Part of a small language model's weights.
Architecture: LayerNorm before each block, no position embeddings, biases, tied embeddings, ALiBi, capped logits.
MLP neurons of a small language model. Each row is named by its layer, matrix (up: input weights) and neuron, and shows model dimensions 0-169. Each number is 500 + 50 x the weight over its row's rms, rounded and kept within 0 to 999. Numbers have three digits each.
A block is one neuron, or neurons of one layer that tend to fire together. After each block is what it responds to, as a language model described it from the Wikipedia text at the highest values.

L8.up39:523478519492520568529446403535524513511476493566445486493496498405413603438445495513555457526500444464393514556452459561486501499480523579457573648539494498533462568466465561524522513543635428501492555539540542521524517524540473600469445456515643589521510581512509486527517506539484512534557538479521539434541503516511484503499397404620512441473490538558467454489481557490506547488515483544528447566495425439456566415565491540497445460494503537524546544448489527466527495500489537473520489408466455471502469634
L8.up702:499452554516514489520543358561538501400592511571556449496418469527478542476518414487457509480555388498496537534500455533528443488455537482466574603529541449417455575434532518495518533445544420436507591525603538467527544531482602511513430503476515476513466551451499534560538442563502493517485450463476505528520451525496508496478423390539457576450495459528523445514506589487516476507608490598472476544479547472564526520489445472528599543413429453482488446523516476482412543565398479504454625482556511516528418598
L8.up1997:549620493561473500555516475497448499433539482519505447458426537491426550474433513441471470428451472500421428421542501514478533504481562508457534583561494500458514572482507624522468503399530515472518586471460493450480480529509468464443508542569549549548507454518489508512434565505479511521537418655507523481546417450527414486498498405551546582487498494548527560403561454629557514480508430468503635540549520450500449513530523508489588504483515475487433569521574508488406461481369569556502512498542544468497437537
L8.up2324:504413511439486527576435465547500530382542501549552468503440501466542544531474422482544498592575475523497533526514535562446481518459475486478653591480577391447493555460527498557475508534482498518509548525564555504510529537468505499549455531454592491506481518426470474512514378509497615524478486575487560565495497455503408525464394409601537551528605466545446472500526531575463459537481432497510468465559421445535493422519441544589522557481473483569479505465487466522462568564445565563528544426534546557466452548
Description: Early tokens inside quoted song, book or episode titles and quoted speech, such as "I'll…", "We've…", "Don't", or a comma after an opening word.

L8.up342:549625503557514464543446410497507410460491468468408527471482480518444577425419424553467482575431500405438423586404530526545548492422473559507409480446516461461487510485548504538487491460481442558548538469501587435518599438510497555529461556456542580418532527508462476464553451550575514516516478529510548397431544488474492457530482489652551553530575474478573547472517490480490546514409549502522567487447540504491483528494497538511585503510475570504517436506427456594475489627454537545484547451427543446631457547
L8.up359:493566461461451488586467574460512517462532518595415537465378501559510545488500396501567500451437441548437519494550540553514527517483571525572403410371490485553546535464423494509572462529478437528532481513548506444562535514583511461490439498445465449499549553584448572486505416468536510593495528443509529555424442524435448506476505519522528579528441511561488477517508444519447468493401418455484468503502443514514425502531530560537420592493525520486550451435453524493510560576502588509574526450456527617372457436
L8.up1258:581529511467478511424493566495461470430568446519436463511523497478392475537519463536507593559362464551456421441495546556473435418589525457544491536536613491515533491451449440447452401507482510529566516487441450503487479459454621553509481465401500529471450511495470436513479428467520459506440542505459488445556496499537495481385551516478572504531625521454506467419578474504487420503496548451570457526464477501434500441463383409514531423515514566529612462539462442444566505572481564484535534544533521549475467525
L8.up2373:532477504435532551528500486564537395480478524534487466538544587447482489533495531520541487560482445415478442531443487608562446554482447589520502471486534558508480430552535445413576560490491437500481481492482521504485553486501582442525535495490545465486459481395523486495460505472396412484554482490417403472489501528503474559476391371556476494462489534541546502502440508434460492399515462526598488573532617551505476437501442506611493540516559489460497409482558504521501549512499500508459540519577549505422535519
Description: Plural nouns, plural-suffix pieces and pronouns starting a clause as its subject, e.g. the Knicks, both brothers, the two clubs, they had, Fluids are.

L8.up912:496506598586455486530500557548535526374490423537578497529527488473532517434526499496463435473479414569531461470421482459524528479513500476585536552528525575443440423529526452484448558480485465438470601495496433453449428442532439532519534493447487621459514492536370500469461445540470481552484615496532529585493557518484486593494470585502566511479593561564431512469550444536510394489369443494488583574531429504590570463561483550509482446535432514452548505533536451475478552606465458479532458505500551456491561522
L8.up995:439534512551439507622491459567499534430475506455498507498551550483484492426512459448527464529517505550508520472408476515528529516483628439473507501438551605493516445563530487509457570454482428482516540407550582538460484524491438509521558458470564562515541506521570526524522512477430498489514468516499475502487441426546468494536443526543523440406496490561464429381554486535384512568499575595522442475575488455591385467594473468543537529392473575488547511491561548588585563394408445514496509535600446491497566588
L8.up1074:483549528563464431464551471522472536481533488407472501527446565586497512543532571395556416488490589499502536413415530442442460481530518468565515575450487439546553465443478429463484554517502617510508569470491503563419574627600510477550491512525584397513537544474510508533546422486416502598469496505423506470464547494554474564547440546481464451418526468414589504590545634424416393461530575530585492504491433528569452479452523492511484505499412555533467400600420506531517543538492455528535542490431558537561472395
L8.up2156:565514538575544544507539506511532473455532478538442499516509399429518466516524535392470557488416446437487483552539426595503521477523432472487436616499483463500488531496489501522496563486516473468456552459496548545392540545631556518535405409466441433508465462438525482606592546481432489625573432567523510470427554602405441445482478449569465517447489481643531456440517491497457571498512567510484521547459473491490488497470326533565526482484566592520548479537527517555542425513499510567501457583455548553532501501
Description: First digit of a multi-digit number, mostly vote counts or population figures in tables and day-of-month dates, e.g. 2,001, October 19, 1901.

L3.up1517:454573556507469532500507558509643507566513548532578468494562545522566545511570515599473520501449548474500431523499422457478484393534475441451564574545528574465491439458455662467561408438479478511522550492501508461446462436457517471487501546431466455505520521504513516475495518420474446597468579471529418465575498512476515518522450512518534444559477532487518529488575555503495566554439498453546498520515521580488517539567479403502438506519519498489506632504455550614433523476490396495559574544633466522514450452
Description: Tokens that continue a multi-part term already begun: hyphens in compounds (non-steroidal, cytokine-mediated, commercial-art), mid-word pieces, digits within numbers, or and/and linking paired adjectives.

L7.up263:455561419520522476482483475628545515495515560530505547424475421598428496476504422421379493465495545552492505551578472542493558430478418560382452521562489628531454542579493529539547544519529560530494475501492426474456472514459614480505599485498584459492528464479584484453599469428490552609476538466552450467471459533579510501515517478430547504420437468479525450570485468444550513509463521528533437554530543501455522609511457391505517429538529568404566600579533592521531549527504540517547486605562592456599436486
L7.up1257:439481525487515485552473491516572540465459461468505416465456497448403504456525497574501486502403422473467574530521455494587608383498495493555475540505534534458519537542519502573509464529475474583551567458573387399457488480625507548485491443507496499486570516434505447469533410552465541567495461498530422513471539513588497594558425492493460419430472477613522533420591503449506465458484479522521475504529522522481557508509482531495540487448474624550553530483488530383490537583560523499518456556463423490434526408
L7.up2359:466456570484493489550563474565476463433511504565477545539463533483407531561501503464513488455491498486525536433411460529431571429583569451543577623560469555486482497551502414589472398447455590512473523475524514459442436500462442457573447538519491531481521542453467468471542475579512505541537427547464438482502405446464504489506509512490508543493510519393557449424522402507558439522503428600537544471544477548484470470458538475529470439504512622571473434618522504511427572516538474535466469608433575481602510429
L7.up2454:409549496597610518487478584556550558521600506495485464562423565436430527524502491442499453464457549455470505494475488468493512572537480457457516486530490552477493512438525430520532494554488491543523517465481524468464540507575512515544479428430444555551461521563452489576516538414406523518526539569554417396584587536493534561486457580458488504453519547533492473371566426558521533551399471435557442513601461440481463499511445527471567446471539562458468523438565488491519467485505472505609536506447605516474524546
Description: Final digit of a number's leading group right before a thousands comma, mostly vote counts in tables, e.g. 2,135 and 6,627.

L8.up558:547555612490510446540445431511528570447519520551467479557462499543505516511539406430410549528469448508519431498437474583464560521597564480461514573539529529420499534572494526455494510517504456588432516508530468497542438566574587445450501551516490509510515480443527502434514595489445576527475519518439506480411563552548406484521477470566421516510581542516427458461552493483506516480515580529484473491600435530530504505521490423673530479460452540552456453472467429469465508497476487588534490479520467492536407555
L8.up810:594519597454536572523471485476566463421464556504462490460508466474464497488530449568402532510524552431516398548469481509411542575508596529426502497528612459469422463508448528592558477560524487578498515486519511421460389495422583508531427537523585523518505489505394522455530457494503515475525528434472444547488430598563490433533517449369560505422526560558404496465563514458503532492490586565607443461550505528438566502525469497478544502601438520450537475497550564500550495551512542563535401516536555549592485575
L8.up1200:504534550485501470503524507505431467517464558522483426514443594504451557503597453534539389512582526525534453478418587447400495531500508512404514562555493443449395539490407524490474466499560483523495581477523599461462541472436498592487440540484541450530507495483475453478465501557432441509567506558496488479501514472493572460465482469516536461428575502479422487435595535488480472544485499549466482407488452528529523402541487504490533533575508465642498543496399438446442466515512443507594503500418491541466467510
L8.up2091:519481508503465398589513468457576496446460461565431435420552538593475581533621525407460526562558556513521439499529486525495583550557523526555451540580520445406511553500469512511474395523511496616539555552489488552441582541573462522499459551398463533528544478525510520405459494528498442482514459543460440563488546440477584505581589468502535535388512474523574498488502514561471471513556634595542536479521445568519593464456540448548507530498507463504574468507488436491526483566489514582536494506502505469595472543
Description: Determiners and possessives (his, the, 's, a) before a noun of achievement or quality in sports and career biographies, e.g. "with his performances", "the season's most valuable", "made a total of".

L3.up937:586557486506499482443541424442506480517552529472467442513441574484599503443514608501420510432490536531400417609547516545471520427500532554556520446525473529434450562495528453465410433559479437508497483538470464469622481506486509529427512484494526524483615492532473461541502451516503476564547504494436509463530417626503521537431442511508431439466495438497603508500630549453586473484494484465500559490526445451492511476469478552450540498504508443548482585555558492498584448527402496448459509572485574469439508411
Description: Third digit of four-digit years (the decade digit) after "19", "18" or "20", e.g. 19|4|0, 20|0|7, 18|5|2, in dates and tables.

L7.up387:527564490570562505518511529406528473327415608531434430548425554477534541440555539523462558523484483536522485509426457591415534548475513478496549551476525456484520485560411502495516559498521533498495615613535508405497504513565508559487458477480483444498450507473524527487462570461467542465511485532533419458504520526591451421488491560571522560460481537509484479490559415573442504568427493460507498580449533502581478516508485502455446507487423471503462503570520444463514454461535567503569462489503535433567505458
L7.up1203:547602564533521527600434563447508533402443529483468429492478478469511489528532547511533494475482518556538446559537482582540493478567513498495542525464581479435469462507541471523428496485467433583470526464477554490478465512491629477487407402535529513463479494534460426562458473528541526476486516524415425480497503569484387450569512434504576536481538585574566445409551444448408501506537491425523569445446581408503566453452508476564451459523455608605444572572580485499510461491505526488573564553476553525435490479
L7.up1830:478427519573463610405468470498531443438492470530472553560461463506398516495444456560434497461524451508559485543411459537439446437504555486400547473578492417535387476577471539481517471432581394526508549466551514441501511551615620572507450513532508539466475541442568471410511552518467444487575504530453538506434511548473457465595437451535484457525558539631499499480479530478477493556419526541447469498545525466462493444442534494534515459516478486534513493608481470515432475524494491465503458536516474541489512538
L7.up2066:520518566498541470498472456491490551402466523471542517515447511415439541397462556467470519494515485578540475474434480623503464453533530521525526495542479553461511466520426476489610512469504506549580605545479450493461543549454464488507467472429532586447539489549386448503563531572558487536455645492521583463513457519502443491456449495486535499559487475611481402472611468485509404562394552525563473454539507486472497527563408451532507416529487553507575514500517486562481541528483454521508397457520484569418457539
Description: Tokens that begin or join a noun phrase, such as and, the, their, its, 's, two, plus leading digits of years and numbers (2024, 7000).

L8.up1069:534502608542462435570506528526476409557522519508527431532537547510457522455459454545463473558458576496466476510464444506503458535540428483569473501444530552498472568555521501403472524471515460589460500473465533458578387504536562573455554477462561608574483582453488481577455523679444480488488536407478548543467537522516599584497545522514550519415507466487524593527525446535469532494489511425456515416523519499598472389513464512526498438460469513470489539530589474547451492503536579457579522522391476534486453546
L8.up1686:497551551514493598462481495476539464535543454564539441520423525484484528554464509511430436484529518541462516439417498423438520401506481588470485637542475421512437535489507474574483449544508553606556584447483476532561459592518613542474480454477473552422570507533504390527506452528525568523505472549507464460550537523472469487603465595435503505538591558408503494501502496420514516608524459537490517488494529481526466497537513586511523530414565507561441452493355431482529504541511504509542481581503511570459485527
L8.up1739:571482647509540507509529581512487483494492455490463565543462494669535554522476435523454503513472518458489372452529587377440458523406440526475585600528465535416511477465543537516471475542517403517570567608515476502453505489455562466473522490455447511525552517467467483561500515433486465570519437457484544405526549463434477570442544503478543501470563521511538595498568536544466558456550494502569549478492517527590453510475547638560494513449520535506454407509510519477519440557502540532523563497362553441549517501
L8.up1786:529518524546524463581573484522513414449452609553451469512490509578352528419504461480425484479584482536519404540443450476447491502488389523607422530543561497483527506546453477470584555446457492522547518493453465492488530477469427439470470592462474472542528522499552482510498469420524538512363516586526472425514544572491484438570523542466521463592546427477492474497512503478383502582526577486488502461500553493467410477551554501472398485526437508476475495593459513436477507514526494465473437524477470493454540461
Description: First word of fixed multiword prepositions that take a following to, mainly due and According, also thanks, away, related, failed.

L3.up131:528482521472444516573487503445551444431561515539448472522493447507528476487485451489476459485529477495464540475524456544478547562530542546536444446585642480447535479580533445540584474405516453422589524499396537563541481491519512485505516542462529514427583488470481492574616538511476474601517491426532406572503375478472502546472436425478583521458528483526475540479487489570524461522545509605479532516527455494420469518572573524431451470549441522497511494511484608515438615574486477514575533505548424432569422466
Description: Plural nouns or their final plural piece after quantifiers or "of", as in the two sides, both parties, Council of Ministers, other countries.

L7.up262:582419509432436571544439386554512491503551433434484448475544440583433474495471395513505538585459505503483564445528432564521431535500571531457548517482560470453597491569547480523565502512535471453533552507453449462534392515593593705490475499493478514362547497428503477491450553586461548506594541582556501543538509446529469501465497462524515506506483414492490395375515451439598543414480429470529547458512506505506440442540462547467418458468543621505503600508498495515477475536553536548531551494422599495484594533
L7.up366:508479399464452560506404522556438554448420500553535493462398486494546481480437434441479530564398439484454447466464500482473444504557489450461501540539594486563494504477527508622517541402566501504474577548530487530553446518582551555494570483419489501370576549592473524516567588511486479468463582482489487461535586470485518406440449505522457480576574447505484504460608488507554550470508532462491583523533448493474487447504423527568496434557615552542595485543563473588519533536428468449547489502482459569446489475
L7.up396:441376416512427559514486546518497436495591530515541476467480466504448419485514495518454410458516518421495481523458522620460441441457518467444553525483628421536556558514505593520501596537480487512529538506479550477484395503600597454477457525477507553507575472502380499521493532564410513465472477562566517500442451508476513536491456464536516530548493468563556491480509420475505605476420510535466525457494484563556546502446505421464491464578527560590495510463414430516423460554513533515473558483481587601595440427
L7.up2301:458550495518393470553464504543402508468484531539538437520464533504387520467541471473419438510480519576417499476510567491492529525547548444480645490502527409398537499492545477520526454470550568523541479514550480446525448516503548586446519581455532478425404521525562380446434429607437482445419558528520511513558532466502522534475522501515492492575504534480450592465486506486460480473493608493480616538590493442549510445533522516435508556533537454472443430526504530381446512526560516490539504412491485450479461519
Description: Commas, slashes and next items in lists of music genres, instruments or personnel roles (R&B, neo-soul; Vocals / Guitar); weaker on other lists and mid-word pieces.

L3.up195:488510637542442558505414429421559534483502497514512510448508470614441452526473546524509425477548450482445453476439498582515439432496523519374505541468501501550473532559489367612478349533586466442470515488523504459498515504438608505487456575491454531468516492516605529500450475492521456516465481503364552556520566597585445404558544503560516527491514579495504602453448458501512594653526420491384511527508488482635486592474569526568532428501473535485478430488478502455408530520446497550490480520491505501488498515
Description: Responds to the first digit after a decimal point in statistics and tables (425.5, 46.0, 7.01), and to clause-opening words after a comma that lead into "to", such as due, only, similar.

L8.up374:420569439502480484494473492560514477532509421456552439472505547518449491502453516551518435448564504524447469457449548492396526502430494396490450516562553458502522573499579460487446431510569528513491596544515512495415534549555595521532451465403554439517457475484529481480492495549504541458512612518460433446455524487521504499439468512497583530508437484487621432429608436578570520484510462463565538546423438357571593515429406501446503480411543454469502558545497497455542525518391573544407494519487489531502435498
L8.up530:542434551505478460542393452486422466495483583507565439497400480556496474571509429488437547439513521507414470522430536563465549507388428456472544517416495522499518564503518484431637549560572504459527576498472503522474561477523542572606437509506501552484466578596497501439496494524457538477529518450503487505485517432507516625493450469596472504470516512455513485496507511465491544531374528417490545470543446457555521480476467488452528503469486538510521474420400437508499552594477467492449550511478461472517566461
L8.up1644:448404522467412533455484491495547491442531505449467544511585531466565475512554487550518578411435459476426516446461503587419510534438556469514525556502531475556575583442515442501535567480467484502437468527427462606540530532445631525527386403432517578511474527558336525528535598569460524599443547530524519458488471454472481502530519511490498459610474558547571401548597526532591620512514496427594564500518558480540601511597510477565472418447582535462511554499528428514617529524536513516448456483567605517522532534
L8.up2363:438522547490412524511457537490515485393508574520469484565459522508512449498496454486460404513422495520429447460463522443465371498468475545528545562494473490541476492445473422516606510472555587477472599489471432505571619416608555500507367549485527575455521611568479464459512577463513541459494581489459543475523481506584517543510504528488504467472503498514534429473491506489500496601410634445577455488482543477567477538493406405556433442456613584482533537513482584471543561482464515457554540472482581535457474601
Description: The last token of a sentence's subject, or an adverb just after it, right before the main verb in narrative text, often after a date phrase: "In 1996, CNN", "Illinois then", "Halsa Municipality".

L8.up682:461528568486518564538491504533529598445421417431453405548438484472404561489528444541520517505431448502570516512425436546465486432470463517503461585480503544497434442530489489613496435331523604541460547453560493527469414526518484496519462500415530497420527549428483482487498507439456521484470514476479456482499541501585447444443562545516574485553563573581400505431496511451516390519430484549473415592518513445529512464584561457638557414606491505495518528485518473498493618512507452552455554423508455479558484417
L8.up927:562428489475465599560509521567443462475455412593513442466417484489429507498508466523516505609463513506524542594349494512359568443442442491461596567558506480414525502497580490643503506426511530415564550559525487432484452586584567546522428419446475542583569488479530540516550569496398498472505414440556506495484497472428441478536485561553536482499502461503420526460468489545492527600470519540453495539525483477444555552556484561530416478485574484512556496555531488502487498541492430450457488463475583534509525520
L8.up1018:476542485567504532548536524488508553436471497554438538428452534483424577485446498473556458542518437565512552477464504540466437484462548556526439505536528515456500511490537501602500483453485463426555536489534481481405465574572481571461454440386505427517580551584410419566468536467422538446521560516514530547524569494503458529533440553504620505449501511496562519470497488581524397548382523584483444468519446522540531558529542545483480448459560523415541464457472533503467563416498480525488501460468547530502457602
L8.up2127:463419471465490584537391550523512551380503515560517481475455526468444498500481436539514461493520548478463465545485570584545401473507503550494610476457558462492466575499629484572497551432508426499560491462529508543470492588469485501464423503474531537538648487537521455512534661479489598487460520447514525494464477456449383549472427594549506559560431503450480385490492555581566403566514584551553477483559409519468564450541454447549588544496443561496537533468512487578439504521497479599503653448400546534451461501
Description: Fires on scattered tokens in articles about bands, albums and singles: counts of songs, section headers, list dashes and commas, as in two, ==.

L3.up688:474580481514541569450483519483557445378500554484478525431461501448476465459529547496512469483399500471393540461498522512520469488510448476468592559518525444550506491561523513519494513488579505404501444589595512547449403538487502480489500473455496461476531554536411471573501614465452453518513390513510511489476507574558524477503504484523478431515450427529545522484527473513523455472352545593481498421498508528480399462502534494459518570504499524569514571527449539427477428559321578459536445577503536529456510557
Description: Subject pronouns He, she, It, I opening a sentence in biographies (He was buried…), also paragraph-ending period breaks and name pieces like He Jia, Sheela.

L8.up71:503460497593564457501469574507477579469450577509496445551534549518446486535392469498412523612450559525403518425478435496506518448585473418501463549525431524520494554559452511457481565545500409489544482409478548547383521469571601544505454542607467504404523588439448512460526455567478541493495486493526436474486540569581561432585480411576504493462513401463551486487535575473515561402465568481581592474536546496479552493577474519525479598559571512462559515535481495549547511475466561499563515422449471548457503478
L8.up241:458450535587468434514511501449524514401515517533565497395548556542456426516466455560503464546448530574359463465432573406503537548503441439385509476493451459447569516515487536497613471536514528537435509420604487482565486531526522555434452553572547522471521578418597549490543493435507587455566502534512467509549521510509505412541564489555500547525598345431539453503524482423557503479462531527568583477526570455494564589547561477488527463562529521513458594497477433547554534537514624538529545437436587485498386596
L8.up956:416488399551490426568600527492509558457510520611522411519558592632460459460489440517378572556497507501412483499560518456458575514599468438524525505451476589502434529436598559416556520477476500548549502512581486494498511520621489546535545479516487442515497522475479472488536492534440440458444589513508465489451504494527558440515492463536487490495409458513502509421579515549546493402546570590532487494535613517515494538604488433396478497493494492416479535443487487591539531503420523426522500482471565511439486496
L8.up1845:479451502631433500490545539561501597446473601527501499539474474468518472477450449514417520508497566385513475537500407492455496520560527480461586504525474420525483485539517498429497524493542552586514537424446461512452455578507612497500489506463489489478455587478419514502528440566410482459490553587459568485467559529509441487539451475560459512399475478572543404460471473506590498475533508481474528468469518584494447578586470486491446523545595490515527525476507567474513569518442547478491463470513516589401401482
Description: The bare space token right before a number, after a word, colon or table pipe, as in "for 30 years", "married 24-year-old", "| 5 |".

L3.up327:461522457625572519543443530546553512426519516534487544475495466465490493400492537523519463510387598545523502403431472476491521476493519466544510538524457444533417493565450615548576475449429519524535553551565543448545534545530503501484476555535508573548494490600414458513466486466531505472478541496465425375440496473521369479480506498502471548511521557496451518423577427594556517477507511541483399503542442439492415521561587516430431469490496613579486572470519445490482564557565604491496508564551549537534531497
Description: Digits of the day number right after a month name in full dates, in tables and bios, e.g. January 2'7', June '6', March '3'0.

L7.up8:572579548487499592535485524620442488454525471466465487430467491449407500512509519516500447384409411476503510492501521498494538460406487516506523551508636510478532489426522544444597536491499452497552548504482473529539521581465555545514434480515518506463510472475535542433400470567451557498489514423472493360620551555513489442375477481559474452382551471521486521481496447502566505520496480552440547464627521483494535469535497581640430546562550562502514488525449511531569470425506475518438594522543552493442541558
L7.up118:492576521431537508553503428441372527451562522557540467497503497638489494521550454533525476527441577466481570514519496563431511485450416575523521600521527460461526480435475420512439419520465492411470543562521591404550403530442502506520435553445546513510490498450502523523539485507467494539545493520494511542579544483414425418537435498533460508587434469534497542447583456393457536501494506619417522455542504475474530546525396473456495527413542542502432492518534528475510472553436509491478576515533572569494491566
L7.up650:544610541587490547433462490497552518480522568413556419474459430405394628489495423445516477504515502398420559523462561485474413436506472469501463494504482496537505508484474449602560515419497486486530535512450399460535538544494509483505559512464509440448416478544514495479572536559571512537525505487498436425482559491546531521480510500510555523432481477486466480535544438459582480523503471524567564459513472510448447439531512475482513500470518492511482569517544524525497565504470495473616550525461495472539447573
L7.up791:524512467608486622490503495486478520490459479524497503490535589559468497474458492502449485512362486443467473479476519557445462493406587455400519544536549465436529506487560506534471445389560574430444629536544564500430538529585465543408453423471506596421493482539482492489414513498509502442532487476482497532503451506556443544465458466490496537493513562536456437553486459547510569388435538538487533503606431458506525402439511439543560485494465571474452438634496516540446534519523500476486584450459530537497497505
Description: Mainly the third digit of years after "19" (19|7|4, 18|5|3), plus the first word opening a quotation (It's, I'll, that) or a title.

L7.up625:478507547514474472461502465461508457504460498583419487557526465538483435538468433492501582475445525507392419481485498567466586490487550450422486480455479498502498545544553444532652488493632479456488458481437426472443551506390623516597446494522485555454424524529471455430556448508489433599550545533520511493553452535492517470528415510539482528541460522494562449463474404553529433377486550462535619409498513440522524537506460508485475526410618518502539443510417457452651525538484529473501497479480579533496527452
L7.up732:515459554522467537493544411392540504479583469445439495481537528462421489486490497485539490506557503572472407468456456504466563556508510465462505540492511474577537499567473428532565502539592440520502522503486494539455535508468553509588431548368511534420477565427444507367552501521538579469527662459432574490431497422540453493445483453574441534533535491548655407470602501586612517538433552526436540522506475499577461612536426469427483491423527497529571472547416419491573434492517497530467460508538528498499524541
L7.up905:454515541550395481484490473472501441539415569485516450502428480577487438536495519542447501475529468513350532450503460547509467557434569494476584508392493511553613487486572534504616545530528579480496479497461489526532576510544560504498389532539546525496536528561505402505467541504481581471497463457496445485484448519536492554553542456532420522473486539514630509459525480548546409456394528553490539598474466429551461497438503436484497463504519495582564568472426522438549509516447574445434512488485456472506489455
L7.up2489:421411463484473548532521412502528422478467463448423467540491456629454532508524477523498523549435547623439495476540502560399513541429515459472499524393543476549584553434551425535551578576567472583511490461514480499497513519474506483594483549410554618504467559598365474436544516511464497537511615494576514524484443450449444411524426448481512370490466546486602401497527475472522611512542531461528559484518512481480537616484523465577554521402542541492543528431486506456531461576475485516522467377524547443484554498
Description: Fires on the subject of a narrative clause just before its main verb, often after a year phrase: he, she, who, the company, a name's last piece.

L3.up1459:513527502595523562542413411504532485491472449492458406486557533492513585525499476476445535568598463516512534577439509519450491520509486516471533450521536512512500517524405536420543538498522578476604591557646550440525509462458526546489458547472517429448508456395517519488507575475506473506473496411435473492490515490493453543532511480532551521512523556451498599461521470504557546450498461457441562562525430648494548578436516487568473499450525557561465426485607405514537498522462525582568567618429466498524482486
Description: Mostly and, or and list commas that link nouns or noun phrases in lists and titles, such as money, and the home; Credits and personnel; age or older.

L7.up568:413493488557517553507491517482513623454471553474479466502554533531497539495504486457474467547479371486498473587532481554544526478441489513503543542498581491424407469533479408507510531479531506557564456567512464475462597624533432521554523481557520519548539583549494435436511441532562596455531401541426498507421604532555523536463477476506516599435507488499494474444431395516466569494472486594492508431473515519420544575451602455475482455390543531444461491435474498481528502448438539603523516495559516491541470518
L7.up1185:488518594528519466575439432499436556376485533491553516488513487518501520532435429501549518560510582488445507550440497503480466388488500475465524465505493541500523537445412505561443475491494558535534526484457491479467479412530539517501422520482482469427523533429536448431548474491488604500450474487478476515540517605544404496498482456511579505531539454371484479500564498422509494473511530544426628553494604559487519601424524445521546490469474540556479520494343475458546614552437510496494618509521516501461441472
L7.up1231:486454513518536485487497453451497515566536563418476487525592497503521533466465526461576470556480440566513470522492490470474428569515510552460504528497488532445457524382543434568496528423452531534581603544554547490460471555433590528496555500493486511478514496409471450423546507495500485513551456473431382463522425603505479506410491447577545543515508495517529445459491417426460550492440513492516559395517609510568461498533454495533458504442505590388414511471492507541504478517466574494469466562405587519519551574
L7.up1402:490494517494468505555416544383478486510489434544467552521444521489471602548462460515467470531456473428551492451525517466541504509506535410497377493513533564511507470556587449541464491531502591503591497422453419361562538517438474506595584535470494628550555484569391468389501474519455424574422507509496411501629517504560532438515488366444454464439528447477480532468523425514526539463421470518449485520557530425531396571466470443408515512515525472529517534498465499488533522585514570513518529453476444416513478473
Description: Spaces and table pipes just before an upcoming number, e.g. after month names in dates (May 7) and between numeric cells in league, climate and election tables.

L7.up97:468502491436460606543476497501533424459389547553491524472481428478448476449498396500531515510465413443476492532594441584551513462538474540397550500522537453535524530504423501449599429439548503425514494581395409491576494508471571504526522517483556491434421486500448533581503500542502579508472519454534531491535451431421469406449434500557540537543581503529545389535571501427436524512545526464451453508518450508474502503551524589498407525516573547639566530543490474561447565467541541480597440554486565506565468600
L7.up209:512542442462508549471412399496522552377515508463463476404495423450536487465555458533570495512512461424443565480433459606511508448519476454452503498437501468537542564455490491467507428497447492487484499578482523475429471583525516546467546341484526525427459537521486457566500536603504567453471482481505543499479417546480415490486446320541582521467492619567446488459550625478602422445494581512456512460481515518501440426480491520499517381405514493539530417504456517526552537487489514544627488475585491541557537526
L7.up928:479500515494526487474533566615416472423520541512567451421457451426532499525453482524488554493483380493498508477414475476454527412594511545444479509556502467493471489515529512501529431557514501529475490526495463505495497485471549529538518490466515411470453559504570509544587445563476542384570457462513530484632421486508466488467457439581520507511530510443578469513469534453525433337611442577484575435500538487496431504492505482478487376490498552456533505460508435468464583480514578537520551564579551600480425498
L7.up2338:438499444477532580495448492552388448473539525518530467478532482573457552501477484496495509486533477483470417502459495526480447428444474457439491585508550419507474514518530524584512462432515419509555465506487490477543477526477562530510496449502493384385518498420471500497468495593535506523499575409462470562512459511486436379407497524507511564402568591527529457473489504438522626563496559574418567494610481525468515596501389527407506547478562628483472544516541485476500548553498447496587475607526405554441440509
Description: Plural nouns or their final word piece, usually after "the" and often before "of", e.g. the lands, the villages, molecules, assets.